Part of a small language model's weights.
Size: width 512, vocabulary 16384, 60.4M parameters.
Architecture: RMSNorm before each block, rotary positions, no biases in attention or MLP, untied embeddings.
Training: a variant of Muon for these matrices, 1290M tokens, 9842 steps.
MLP neurons of a small language model. Each row is named by its layer, matrix (gate and up: input weights) and neuron, and shows model dimensions 224-479. Each number is 128 + 24 x the weight over its row's rms, rounded and kept within 0 to 255. Numbers have three digits each. A neuron's up and down rows have the sign that makes its largest values positive.
After each neuron's rows, "fires on" lists the tokens most often at its 100 highest values on Wikipedia text that the model never trained on.

L4.gate102:127125071133122148109090171129137151156144164119110181116152111098134125151079143135075104120109139117137105118127156113161157154124139154133115169116117138117146145109106113121129140102124112144124115113106146144137153125142139142140117113130136104121113108178111171136138154119174080106109097121134126128141090102118157107141113140119094145133155088123107162149100109138170141065096118134140165117119120168104164050122138100115130121076149106122106133126145125133104130117120169101144104141140168089124161111108064076118127067139143105162095169139139127138143163128124125158151098089147079126109132151133083131108091067200131191109070116115129130165146128153121093129130117107112138130090111154124116144126118151101096129139099109132132100103133139126133126146150125
L4.up102:149096090126131122128105098131192132086140126093156132098145131142154117116118151098167123085101137130102135116143111120106137116109122144135148159145166126129121147095158127152125140125109159118096100120131142105116112091076152082135169123101143135150134137094156121125139146131133157149121108076109146093087130128142116105142146122121130130128136106159126104070138140108167097099112125142181174094154137128102142111157134130091142125131117096156116088121118123141104101153101117136160119127126189092097117163108124128141138156144077137169124148158104122111161120148084145148084137127142141139097126113115127124119072147192121101093139138123122127165172129120109123131162142127130139126115164159151141089125144116156199129141158134171132149116147169127123093139104151
fires on: "th", ".", "st", "nd", "rd", " cm"

L2.gate910:110130147132199077170128081118173113146125120132100159127131127170140114156127136123129159127135126095102132144116156146160136146120117104121137082115150113136142155145124154138128101138113150127116172106126102100135143098117139117146121099160127132119101161115124128190094093116174134116153116105144088126167119168121095118093137124126136147173124124127129119124122144163131142117136131105145108128133145177122140130113070128153149151113114155106123137131106143128079167170127151101157083089127150108119121103149134124147132113126125121167139166109143100102116140105121159134164131131118158131125120090147183132136100141133143151166141139171123069130132136103141139133143090067084087149106100108150132114148105091112101127131138137144111143130164177134135115102070151
L2.up910:114133127132206096131136084136178106131153152139122176095135152146132117157129127156128168153153120102094133116115164146126141131093115110094115070103146130129147168176133147131121120144125131126110139112142116089147134095121127129137117086148159166109099176113083149190114104126164160119168095105136100125173116143124106132091132127176118147179114139138123142106110154138139144123143109095129096122119136150136157130104095129149165182104101128114144131111098139128100158173125144103132084122134126104117122127133136117170134132142145130151136136108192100086106144105125124128143123124114166151155109101113182110158115139125144177149126128153116081109125128108129123146122100092098116150131127156147094107144105128124109101123171130137132137107174148127134130112058147
fires on: "In ", " place | ", " October ", "ed in ", " January "

L4.gate700:186094135102098104085145133148168148105149129104146103118108149099148107104154157068119105113098118168104169100143113101121097159116121160157123119105147117136143141183123143143061120117108117118108136112142158124144109147105104140156158117122178140143150144120193106153136099160130132148112204100108133136137134096065141142179154116151134119143123073133093149114087180118123094129113094105116114145145122123120105161126183113145119120165136102109166118088099121156115105128146119124147121131112091146113119133111144101113126146168156136147143143138088101124132158100111167096180165155124108118165130124161147141132116128110159101103102120127067141128131125133135104126163104119166113120144116102118142140117104111138144142123158118116143160165146083167151133118113133
L4.up700:061149131124115127135132121107146129140178161155169090174118158132151123099125129109147138138128133112128069149157150143110077150152112164128100151134112109146106136132152169157135127098144158064104100115122106082131145153055070120133121135094140174101121174114122122103132155172110109120151109117121067154151179161149134134145127123127141111156098157165142141075099171117136140100153118127131108088142118085129144152117132106111126145155095117133159120126069153139133124126107130134165138104145096151183134112074133150134150140160109157158173099093106132127107117112159127156177134116156128116136109161131144121122120077147131111143113108117138151151130125161096114122139109138174147160117122133114156137132117105145096137119158111099149141131145132099086143131112147
fires on: "\n\n", " |", " | ", "; |", "\n"

L4.gate1283:098144125115155115128154152137117119137111130124116130080140144093170138188145112150113102157141119089099168092134066116158100157168131079136136114064138104067128119111137159087132126078103127149142102173132154102121118148096114174123136133102132123123132128140108123113172138138110127112175112168179127144139132171160125157120117093122136114157134125132140134120122109127175119111081105119143156157157133086111108103138120184147113114152130144156109115128135158150096142156129098104102158106142136125123117117105059147131132089152133151122127115077142084119115097133143107120132150172134184122136124119110082119120156109140109112134118143139106093092166100116174104149152139119146091101125150164106117135143121108103116104106124146105130135161122135139125091100099135
L4.up1283:105184172112198156102155141098141101104094110137131134108119125145158139170159110142113109113160147062076138110126134100103077131152127091128173095128104155145105114113130114083128109100094141144130140174090111122129121110125124082117125138127099125180204100142119126101165153119154111130124096178134114099101126137124085103133112078140149104146161117171136121120143128125132129105141101131132167112149143127114150118083132116155136050116115140133133178120151139100162172123103141136104181132118093149118133123098095126088160106160136108124118112101131136125133084124167147114084156145131129120165107150116131120119128097114140166097151127112127080137142154156114146118157106076152119128140134150139126096126141121142124116106116107088135109123111193115114095130136137
fires on: "er", "et", "e", "h", "c"

L4.gate593:103143111143122138118137177150132110132158092116180114175135181146109129110132126131100176150117122120158131129130156153155149129124118103114093144135129131131130147127120166109077144129140096134126098102080082102163086112141087104131152101099137097109133094147136107116102093124161106152180134165179145093137120130108140142145135095122165123100134080127143141130110167152100171134151094176143156139090155117133115142077138089096132144153094157106110109186164152150147136079121124113115091141127180113125154136138167121144147132114158094130149134137126131096131160117150094107146139129090106138187134113200120168117116129113169101162135125128111143130173085127161125119124114139152121117161087116128156173129128083152119141129107143113103125136135142135150089101141116
L4.up593:143089107105138146098138169122123127164145103114172103113126102119138070117206133112132122129152114126136115089132146169136098176107138135088121106134116113122140109117154122144104162123150127153126099143070141132187143104111119108097112123122136139118167154104096118116148110106153092142103102129141120152101155128130117156134150162121112156100110143101131162140137128143154133097115152111128166139137121168129154134131116122122141105149120127111118143106176138163158120092136129122199119125119146085100113112123136134171128131186156126110108142139117147108154110108147143137124188138136155128141124107082105130141114122179111120163175125144131110130157132133142187127180114113095141104170113114160131129131155113153132155138078145126097153074147155115134120120140163
fires on: " | ", ") | ", "; ", ": "

L2.gate748:113106144125154174124100111162132104133131086132097118165139157097120121121138114152111152129092100129120132141186129125114090108091130087123167104129119156100166112100101122080106171107120135144144152114158132127155142147107108115137084137162131172153161140084130144128111133117101159143108099144156092154105144132124100090101157139115128131125099125116102117124097122120107116123136153106098135125086142105104095135091115118128102151132129119091108122167131128131138101094093100090123171120088054141136117102122114115111139128095114155146119155104136130099118131089137122177097117079153093188131120093129145086104137105165115135137162129117150122092104112104092135145107100137128131049142121168145163125129111123138134116131112123119132105107151124155121128090142130
L2.up748:114127150137154172130095116157133109140127074133104122174141158103114118125148117134116141128101117143117133147180146113119100106096135096128170117127119162107171110097094124086109166119118135145156158106149135122148137140116098119134092140150145163157167152084127147122119132124094150156112104138159108156106142128127100090090152141110123135126101126104093114130097121106107124129142156102114138124081141096106108141091101113116093137128133125087121128153129125130143103092096088081125178116081049133129110108123116120087125133108122166140126143105132144097116142102136119165095114084142082180127130094136135089093140123182115124131166125115149129105105120111093131143114111129130131062130119160135155130140101117149136129121112119116122114106146134148133123105142125
fires on: " her", " his", "ing her", " of his", "ed his", " and his"

L2.gate783:103120112123150133110087123143118118134156154128140150097178124187111135165119087157118145113159120110110170106168130121172109091124142157102146134158131132114121138092127174074141144075143086128136099119156104103138128131090146107141136112121128132147163138133132111138106081113116087087132152152101131113158106144110117064137130134092144163105121164053158153119127090125118130140111173159151136148172134090119091103101083121115088117160102154118133113115131093139119133117119095141145113204114107134109119126163125162127102109109131120141142116124139139100167170180125152150124130128149140140071111110127119097130095148156136094131081158147094113114110086130155115099148116082118137122163177105098118139096124112103118141123116129138120071175171095164154152080148101
L2.up783:068113125114126144106123114163118140139137136149109158122147147144109140158115146166179143128156133142138185101156143157168109111137117144111143150118130135118131144095167163093108131106146106146132092172151165106139118118115150136167136120126144134105186130169120113139127135088100070119137142169105105141152104169121124085140145171101196163112119142079146133118129091109087132118135124179181141122141132120089112109106106116104106145180108159094101120148126126177133112104141120126130083165138152117099142135135113127088089127136159169131113102095101111136130133151138106152149151159160126142064122129121124110112120120114125137112091130152102109120110116139192124093092146109137147124168125149119077156121148119115174097136142097135152096163202098176160131115136142
fires on: " Ar", " ar", "Ar", " arch", " Arch"

L9.gate720:124127119117079159100124158137108128180114117162113137124163125120095102108156147139143114123131164110114104157129107134127131138123141153125179110153115096131100135112106134124095092104109185111149184116131111124118098163095157119120125127102131104117098149160164106101140119118124136132124137115121084088108107180106093142103113152130110151170076131119099131109092114126151109118137103129143148095129145142165153128122100163084090141131091140133172119122122160148108133153126157149142160164130115134168155118120093087117151136168128144136124113138089113129098169161142065146167085127109078130130109141140101096130118139151135117139088160114140097162171129091127106133091146080123139098144145124072140126171129140094140116154146138139130115132142139164137109130118099
L9.up720:133145111103121143111134142118187133107134137119132109125101111085123124147136128166135126087104080118097160099137094134185123126151094140147140125149132076114080122123160096121156090098148146118128137113142136141132161104116099115150146136125197115123135099158114128127111135141125139097146115114137104103127153138113120148148143093140128094126153128136164137121129130154131146136133156146129111083180097154090175127121085089073118148149141121136101078107111121131145115113125123134058116143131117175145105090112107112131143083152146103123096121148144137147139120130154114145162105130133126116106113165150092077166135106102137125147117126131126161133134100117124106120113110180175111178108107119117130140136137136139080120091129128128124132113111120128140139121148138
fires on: ",", ".", " | ", "–", "ation", " "

L4.gate1157:162151132140137152118139110105171093112146075078116069146145090104136109120130139129131127129097151122184128089158124175162111135151101179119114104135114100147168103155140154160092139173107146095136130121157123120114117128111130116114145129151142110134118123159142106097124152153126163128125121113089107123126155143111090117147173148149134165158103127142154152156112134139149101156123125144149151103170139116090145157107170168149109163159129134112121186144062115090152122143105194126114143109086132139148105081157111121133150158117131134130133112125156071144099136131142123139126157144115110154153121113122130124122151083111099186154144125126147126165133126135131105112087135154094138141120144148167143098133115159130125131114118115105159115106084118091164116106137117
L4.up1157:161091133159125157110127117119128146134133116107135130110139114146131145141139119153149142100079130113140132145115144144115110155132122083125073137099145155145111125106139153116125141144143132089148146151136081085141139151100135147117071126117130128134111116163124086136101173155087150143097115118144109110127150147144132112154123158124124160143135131111110078126087108155116119147174134122150156119146108155056171114118154141097110145136076093155084156095137152096151141125121137120064134185107154138128102121117096199112137095163115074085099108124142109108138169126140139124155115118141107140117123166161169094100131101149131117089147124120148125092135135136109166141107118181167130139157137162155149140134116145156134098080121134154131085126126168133107119118139155
fires on: "1", "–", " | ", "-", "0", " Two"

L4.gate514:120106117170160128166123121130118156112124117096122148114101101113128129133114140071119172108102130120116155134114092141136120096141149157132118130168093180159096136100104170116158165130137086121148088111123114121103154145130118141098145130116145143109142132088122141114126170115091170122124204123104122144123155131124108137104159096112119131175145143119127151073134143117125126129138143148075110081114075109114158149124132090114103181113132128133184134138114096113131149132128127090118123124116109176147161132122113133120119138167128118106140145173102076134093162111126133102162140161123140137125162125116065104055132152110132106103102148124154139104129165117156110176129156167143107118120118101139092130118125103147093124112149127124122144188097116135110128116137108
L4.up514:147110122145181121087141159108100160143179141132134095141104128120156111162159136121088121138158118112136142120161099107160176116105117164136132094133129181115086120131158101160107152115153091113129114104139136122124148130147104115125131120083140110164126121127148139162130140146119130142177130109110169115130098130105139065173128138070143147141114133092148170120188158095126169099120130142100177112100074117145153141062095071147144131154123129095141136087115178160117167121083102113111132131123146130096112086123142113132076141142132135117143147118141167124088159104150132150152108145120108187102133096108151111115114119164128110160102117147152127145131174131133091151174126145103122148103134138142155124131123149105080076146155150122159157121149121132154108156121151
fires on: " Water", " water", "ice", "ind", "ater", " Wind"

L4.gate893:162146098147131138093162122113145175153136154126169131157124133117128140110144112127122132142129111121103170129111159144112102141128147090155068136113122141116119123145134177154140105094096099157149100144126113089141153114095119107163171127092180120144087158161191126133128130136151160128123195125111123126145162125163100145158102119137094142118102116140094171111097089132124142104099136134147151162126172149101112181155131103154120083112088113154161092079117146134120168122128128122175134133159113131098119157114138125133167135146144147075159118128147132097151146111141106116133127110161203117100130078164127166179105109069124110124176125157089129104155103143178127157153103138092143128124140146127120121148142159106121114143109139118147145120114133151155121120145129
L4.up893:156132098137126122090132129101139146162118116113148165167135094170115170107150132190185113160152106155123116149139125164138146155143073115149114100124125092122128120130139114157135089092101098137125119072153139098145131069115141148131102116103120121092118140156152155120133098124148138066156145126121128140173135044116125121155107065170105129134123134125130143112115131120115151121118098112117117145118117160115071168105126094151122113143130132109092133136107136142122143126117109146173096130119110153126134138125117136146142120133139133133138103125087088098132069112159094104130136126176179105090136165149117113112129140110157122119101124111115160144116117142121175108166109155133110112103134094131091126124138133087167068125156097062116126127137143121151147119161178
fires on: " |  |", " | ", " |", ") | "

L2.gate527:083125137150093110120142097150114141173167156141089148135124148159121134166148140153155132078138134118106140111115109093205143106066094148079105129130136155164164123111159121098107183122145109114109091173146134150155151092124117122131138109131121150100153138126095124147113145120114083137128111135110139156114128134141109094135072154126104162102097139098159139142144100120103135117096143152183118150131105127075111115115125133130107117121120128151096088096080098146147140149128116117133106167115163125082155127163106108146115158126146109050122127100116107112126091157113160118138119123085133102092122119100128096118102114145133136089127106173083129114105127144146142151115157122152165152137122126111092158124136133113152095176155137122151081128148122158155115119126142
L2.up527:078128122143071112110134131137097127122122174112137140128144136175137110147117133176102128133144128126138152096132097086163153079080095140092113114142109166156130106089141134106128160108120109133121119154174156163135135128127101129151157098131121121128147104154110110129141101112109045146139134148111137142116113123131138102154096170089093146084121128075158140149153076136130127111101147137160106164116124095082138109134136164145087116126132115150117127106113119145131134157117147111153105131122111128096130142139111117093109122122141099089133127114125142097147088159107141142122147089098127117125095113101130069158098114097115120114146130150085141129122111115152111148111149077157160169135160090116108131112114142094122116158147139147129076150117088193120141147116126
fires on: " Ar", " ar", " arch", "Ar", " Arthur", " arr"

L5.gate317:195117148104120171100106159100148123091143124119142141153137130149153138088133142160126098150140154124139120146115143103100098151121131122129090109128128152141139164111156099144123133129164096126098120125108111137140131124166087109112114113099111151157114149120102119126094163133123113122091147100116174125108156118108128120128141141068143142104083126126114099157097135152128143119154091084169116137085102120146129095122098161122126116139129106166128125146105108143107144108142114152160103139141161162139146108171119139082142098163122156153093144114085147136144139157154169143106137135138131132134128075129124140144070123143124092105148125154127079145150150116146135153142152129149116143135143121107067144146114091133121161114116144131141139134138112127127117151121140
L5.up317:112127132131162104123127151116111126087194177112113128153186123131140105116151144151154173143091151098136107132123146137111117138158130066118114148143105105108125138104124121102139088163129148119165080153167140118135134098147180119130127093104127118095118145128162109139141160144136119129098148128104127098121124129093154141147106165116128110102133102092118108128154176127157161151124123101130132202087117154132141137134111142124136094177180099133155144132126138123123125151149101130060150147108150114140114131118112183115134103078135101132106090102174179125117134131095179144085170139097137144129108089138130127105152143185138167120175128164089082101113119151146109150166147167081158145164163132110085098118114119155146108126110168136139134128139136146135131119119090
fires on: " | ", " (#", "; "

L5.gate1072:160129156122096134105146105168130098119137125112155136143149129146103113088104138129125099121107118117131102119107174156117149153167173091150108184146137145140109164118086165131098126159124142127103107155103119145118125121114096115064125124084131115171111117141148152146141104106113119117136118112133108140125155117128122138096133122097145124144092099136163159116090151063101152115145121126122112101061127170139157154137136134178123111109169117118119164147101086139139148148094188086098107134099145140128115153147146165125115112132180156127124112146141125078152114103178122167092142146138142138151101169143174102155117155125116115085118127148108119138164118101179148114128128138141109174121140106168131117121121117151101167178131116128145144098127115100138156127139150
L5.up1072:174130131120150160138109159139084113126115089098107141176151129087164100093144139102109128136148122141112117126136108142161113112101125110084125160147115092148119127128124154135099128138142109130148081121125156166160143130145127135123133072105135115126108134164158056114125093142123146161185073122128181107130118162136091118064131146115146069104173080116108152114140113127140129128147139125102109129136161163082123113157128137183112123154124146140144143115166138172108133118138118147137111101106157123105118145128124131130156117181126123096122090176103149152111120094155130114125068119110140123156111114152158152107124182128114154096109130139117129139126126143135190130139137137120150100137133115134145135103129105164106130124075119128146095123154110157130107150152145
fires on: "\n\n", "30", "; ", " | ", "ak"

L4.gate596:173177137125126136145166163145095104130107103109124106110139139091136127135153091103112148126147104171131144153166130180128152142140120136187126147118147100085076108086135171141146105104126135129121110161128120114120057145134149075137136148095117118098127138164116157135085111134123111136114103120148130171100162098167150119122097129159151191114148103103141102144122130133156151152152194131102120101143139119109117118116171180121149125138144129113112104115134130121136142137144096156115147109130122142122105113130137104119154129137133133136083150140187134136110161135123138114155147118128107119137168127124109100164121137145169131138150157110124122141103170126150117131141132131148103122112143103069134129190133123118103121148122097159104153140121127119087143132131125
L4.up596:117148137117131135162166179116086102116159108107158110160132117143105103147148123109118157105133114128079104161188132131175192116148172148136181108137091144139133098148121135080147125125134127130132154124146098116110120075129144137097110124148128110181136119153141130108127130141090090144062130146115094094125141112130117124109131131167122114157158171126117154144119107112119130167147113131120112134203083143148132111160163190153150148126140174173142100147131118116124161206109121106181129151117105129113113140133128111106160146124113122136114084129144141133116122116133125128137157113169109102125118101103098138123160129129146114140151095120114118165106122138130094113140131125115123118162132152125093168147152120108149118123197169124113133129160155158082116142132123
fires on: "er", "c", "is", " enc", "ise", "ent"

L9.gate983:118166079086132148111109121141065129150105129147129145154110086179123160136103107123121110113099118127130151129106105135146136130158108134123150183115094157109146118102108134099111085141132129090098141107144122102150129146151174089148171089158120131123129136128105136171151136139110116151121073115150149106123110112122129140169136165164142133127148133162138137156117147119151078099070166111119096113142117145137145164121081173156215165123136088147134169108149112118104119100155139110109138114173097191157089110149132094137140136140117148118130131155111124126173111162120135131108155144128109124125107171148137105098122152157094146131114154129119099134163140138078116103126087025131137103150123162152157136137128164113148122126124124156141137118123119166128102149165112
L9.up983:116121111108142138122108147129177127137152141090116165126091122141122142062101150155153111129180148138149110104138097138143136144142105129140103123123109157108122110091119123168179116136124136114106148127077095137132159110182142127126125110110142172094131113136114095114108176116092116139103110096108107090139131139186121157159136125163144129120125129127078128094141118136153064142100106114135148064154104162126126151103107119156134127141144115119126105093116084151088132068123125141137136099120186154087095145139130089163126129154135156133140182118146099114150123119113176126097095154146100108156123139124149119117093154140120178114115132133128117136177188088091097132096110108142167095132140127101130137122117088120104149149142162128108130118170165136151130123125137
fires on: "-", ".", "th", "-f", "-p"

L4.gate46:144083151146138110080128105111114101107129181111084139155152114144155123162163107079141107140120101166152154161143149140128127126122107147153116100094128139088085132175130126137115118148106135151141122138105119137072128116117139153144128122146136171131122149122143111137107134097159158139139110138137096093135196110135113165121143126118097138142119145120108100147106111085100110123096154143183123157112134151113122131195157104089077134121107158109144131109146130136109153147123106151136114137160098112119114144128137138123116109161133096088117127147145123108129134116158114123161104155140101123143119099125092137145108126135139150108163104144125132127165114196148118150140065131128081129131135094127116086157136110139099137102150125140129138155124118131143128121133126
L4.up46:140146097092144123131130084136110165127102171130165150113137174102169124106157117189146125152121093132166150144149140114147120154135112109141109132098109142104104161124135096134141141138114130149165138082136116123122107113116148180155119145095195158112171139134143182131174126079132126144138122110122121146125138108121093127076148147163135127165122173098104154156134127102090098123146082142156097148141096113128089115148148088100118160176121115095091164116133169129108111152168134117144118121136099145126140104124115164110135104135101130120131088190149109117143121141124119094098146171112147159169117121116088084123067117116117067116115086121125153126176099167191102088140115170179098143093130114126095115135170120133117099121127098113116092127174096128135111109092145
fires on: " |", " | ", " | T", " | M", " | S"

L9.gate824:141131129113157118135135106155145162128137096107095071134132168129103125108140106144086085139142134152134139113176143120166102161121099107132131113128137144166151123169140141153082179134081155111156123130131178094104160120078098173136120125113113120140106130167164084172122135130150139112123120132104130137163118151111131137142149110133095153092098140125143137109122150151105138122111128101160164157141094173147103129121108109152149103117127110109166131109093105120134183153106104112120117097121117075121126081148148171128117190149137095126125121084151126184087157133108153130091133122135127132156114128091089158108160142095115132114112128147135141120103154134090090183146138132111125111087111117124131132139150094132098119161108157160101131148155123125129098115124124
L9.up824:147196131113104095125111143140127106125112157062135134172103116093096127147128123117146121153138144125109165154119109088116142121092143147112088133170131161123147111107114160131125097100105167145121158152150166103132108144126130139095121126079142131167149146096135134145142099087143121201138114150137165158139117160131150118100145120091132141070119102141122078178129136128150119157133119118173164138159140156150107089121153124122108116117099129103138119131129130133142139100142148168118147074162109129136130123152153141175137134148116094114096132127133119075114119109134144163118115143111128159165121109132078112115104149130099112140133179127130120146116194120108157162148117175152159135116109151123121142118150138128152145167129109149117118108111103091119108110100136
fires on: " dis", " as", " As", " Dis", ", as"

L4.gate1168:127165160115146150146142136155124138138123111130088125112141144128130118091140118117122110143099119129131088141169097126146085121130141157123138116109121133158108134125126132152144159124099115170152121131119183157143149121113142122121102105108123101125180189054152095145108111181108130131138116125180120169172137149120132106077114129137134136163111086150123101141115121152165139120143116120092125131116141128113133115128102088148140091148123155168187106119148144140095125088122175103089119129133146109157145100126128117141131178129166143126176085136140126126082156147131149152135111132102079119130120101126146155147110145058105126174125144105079159115138156119127136143136100092089139128119094104131112106161163101108126140151093155110118142099124142126112115168146140
L4.up1168:117126108144145114157115114141133135175111142190135126129074127086172149137141131126122118150092151122127206139164138123154124117067098100132149074138146084134141134077129143147112173119118124149132154073170106123149124080151143141118154126141093151109109154103173085139116137135119108101114130145175109133162149133161117113118157145090147141162128147088188106124104111131138138103143108102165121126115120141155152119110135125131120088132154134109166144130143126089120115107107078149111108162169173157122138162120187154162185133165155119101171109131088095121089108089153103121146150136096139131151167101128098146132124120126154119141161122161091123135173124169174157181118113112122140057135162116142130111126112118131107125102141172098136138121127107179140102133118124
fires on: " January ", " December ", " June ", " March ", " November ", " October "

L2.gate523:103139150081109092143087137143114151164075127109122141106111150113144117125173129113130155162116106119098143096113129137124141134114143103120077157139140104139181143119143151123119111086134130125137111158126137113121126139100117166172131098135151136129092159129113117105125145142107128100134101136114078159160130131092118113121138162096110178100152130129115116114157123082142133102134116147133108169142114132115155156114107132150112111163126158127128123149109128116108157122117105131139134097129098136113117149161119161143067166079166112103150114150125101146085141148127155159136124141143124129104107122063131140151111123115126102095118123146173102149108163134144100151069169168105101135108125099163138120120141152128106136156134137068114113134123101185141084122125150
L2.up523:086129165095115103130109115141113145155067119106139151106130150125140112146162121122140142155118089123111140096125139138121142114127136118126065171124140102130173127124132163106123110078148136102130109158132134113134114139113140164156119116141148142116110146135112132101128142134096116109155082132118078161129127132118128102116142144079102180107164128136099123114171129077143134109138135143136103159144104123114150159120091139143100118146135161134135132147126119121106150132114093140118132113118096128129126147162120160144077160097157121112166125152122126170083147148131132153126137121143129127104125129062152150156127129123119102076137119154151087151123161143148094151053165174109095135111129102156140104128161149119112130136112134096129111119136110182151078111122134
fires on: " As", ", as", "As", "With", " As the"

L2.gate611:105086111101130167173120134146126155138127128152074109149143098157071123106144125090153131151109141132115130142138183095140097168132146132112167128108129151124109107154163126090111124147109111152124094161151129129138150160134129088147145125132162106096136118182182130132104132118137121166106137080135125175118158124154140142065121164084158144107134112110120108111106104119093164117132185127101155098157109108057079126140064127132142136156125122109141110109130115116134094163083110098149146145146090145139120134181077142130110118122139113148130113149125177102146105091128131140124139134129104130131133153135105121090089124146160135122109138158159135115162141148130139146140120112129072136136083115118141108133162129120145136179118097133145114153153111146075128132099105
L2.up611:096103100123117143156105100160138099155096180127105132152083121101116141139095111094132115102150118145136127124141150106164124071120155129121120103113112151095141140125124089103090105173133160158159151128140122113075115131142124156134121115146166150110114147141127139119117124128159132145134147150108133142133157134101147123112139094083084107101128144066121133105135154119121160148124178161096125127134122055092075143128132122161152148158102127077093112116148116081159117122112192142148145114186124124107120145149147127146117120095129153152170110171133174133160125096113173129154153107158111123108135174163088123087160140182151134123142136130160115143163155132140141127114113125119134087176158106127134165134147084132144122135132123111170133134184115134140126121155121
fires on: " him", " her", " his", " that he", " that she", "ing her"

L2.gate617:084099125133129139123110087152132116082136172123094115112096124106122128103126037165132135116116114142109109124160120073123137116098144089119080115075105120100100115126119103084113151165174164174114126092139071116125134153108140130155106135175123131110131154046118119108139153121126142107118092133124119143161145135128103122121141123148123118138122130134134106112064175105126120115170159147086169176103114118121128113119123129104111140132077144107103141104143146086148101135103139118135133189109089112151156145117088156124103103160117120147141160118109111116134156098114142144125133111124064166139106125153139109112148111126139111144136106105109140141168181135133128133138113094123114113127105080125150160112133132117133141115097132179136136106105116111130105083154165
L2.up617:081093111131120127127086083154114101107127158143086131100062118095113154109134105139134096125136102156145109112133105078149151116110152111115097106078140128108119115142113155085101158163163145138151129068133091114121139162123151099141133145168156135114102146070109111121133138094133134109127085122118116123169144153119133127113113148139138119119127123111095120132078161119121115147194164176135147153093133113115117152147134130091114126142119141116108188100131149083142116135138125121107091170120086125140142153129094183117113124166095108177158132156106130128153153099119138157153137108115026157141116136160114089124155119144147116156139133117128120160172158159128138110137119116107106131158092102136134148106125122133127155129116111163115105104136141114117113094166148
fires on: " her", " their", " its", " his", "ed his"

L9.gate654:141103117115103102130104123170123151145120124116150142125103090153087116147126128122135150113156088134160140120097111140130106126114090086107127124145150154154146114121110159174108135137115132138125082098163101091115114103127146148154152126111112127129103140104114128159162096094137151146119070090112130183115140126100142088132120156142132133093095096153149095163122157138118187135144148139108098134132151183137123141137115088135100082145119141136131183138099132135074138106195105173146145091084092094155163155074144105155119137150143121114146115120146142126138106144080142126156110172115135076114112116121111135084071142145160158155137173106122108159112107116080142139153127088091095119106139136116153139177118111134143126128109138114101130185146147120068092148084148
L9.up654:135130095062140099094141121195106144106111106123116163159154139153115112152080099145115131080187145077120118130105136130163098110120130086153124163129145180130145092117088168136141154142096142129126130160177137114115095093119142147138189153105176112109099095138106116141154112074095091133112135100121121124110141108113110116121115100117155119132109150120120120192121166138112155136124131111126135114120106156113087172157148150143121120144096113151067150112127102100109128106139127096153131116115103123112136101088170155116093107093090148122110158077111137070155060189110132128136080104153157114137090108143116120126084109133142159118125135124131147157150136116146123156186087136163104081111128133101144161192132138124140145128082136144127128136128097168105142119072152
fires on: " to", " until", " and", " or"

L5.gate694:101163115133127177137144140149094147165133159149119111135115124139116118114094128122138134153133153124141120145110133166135150080123149131135080141072094122112171131125087129167154133129119127148142091144119166083127124102153110187159133152115133141142110134171125159146127091169159088123107114127136168178156153084150077141146159142118134142155147146108152138136097094126129153089103165107109121150123152148142104131127131101107117090129092129151146126124147100107151119142120135141125093139165084129111103108122131146180116112131092120127130114053153141101157102158135101094083114141144152096121117088159109122145122182089129163104114127161128114121088123169149102130106103088164150106151111121162117144141111117121146139111118137129165163129114094119114131148135130
L5.up694:095128087101140155157139128100123137169152163138131102128138128145139077130146154136153127110139111122127140186147119108122129136133144106138119109099106116119094145168156129127120116099128119129125152133124160141120135134101121116146113159117136161090118115142155155123090120145156097125141155138131146130129080107120150107128119113131139093113149134118152140108136131156106115131109099171114103130124151117107078146128131122122105130141172096145135114107149078073120123131186087104175134111146128170110118128109142134114157166138148133133167081078179142114143112091127095093122177136138152101088137105094143175131126072080201152136127105140083182152117147115118111143085135174134157162119100083125126140121127130115132125098129079154105138094079120116131094125148168
fires on: " |", "; |", " | ", " |  |", " | St", " | A"

L7.gate447:135116133104112127096138126131104122098144126131099137103120157103134149168127125111095111103091112162101162106127182139120106101098113152090095133115153122143170116146121141120126130070112167148148149129116106117132116094095177111173117140163108094164115141160113123145163116170080122132100153144132139108144111150117101130090132136140135151103143140107090127145137103149149126135098104117126157140141151150126153112165118145101142127105095118112162112079119135119172109178117115122107117094142150130119156131161142175126097184103132129111082088151163117107101133156100143141148143125117155140122126078120152118102098133107115120127119161095150120095098164111131138104089163125140134145177082175101130143120146132118129165095138169112100123162143123119149078176149112
L7.up447:169122111087096135115125171159128163165157159114154158109149142127122152166158138129109153094089107161094135155132131121168124147129130150107119135127158066103147115157120128144154123106123126140114132149148133125117106122066113094134110105101129131143178116143123144110106090136162144144135161107110116137125095181136126119123096119103106160134149094107156134125141131157116127155125086111176149171141091157151144106138117133136129174089127143110103100107162138129186111116124125157164185130097146124151148172128112164165146156128128140129095114126124130131110158143109161104168139121100146158132136070089062176097168137137102141114112158117137110109085144111149116113108128086143129080098156119150123137098169159135137120107122098134108118131164137105121116118127126
fires on: ", as", " as", " as the", ", which", " As"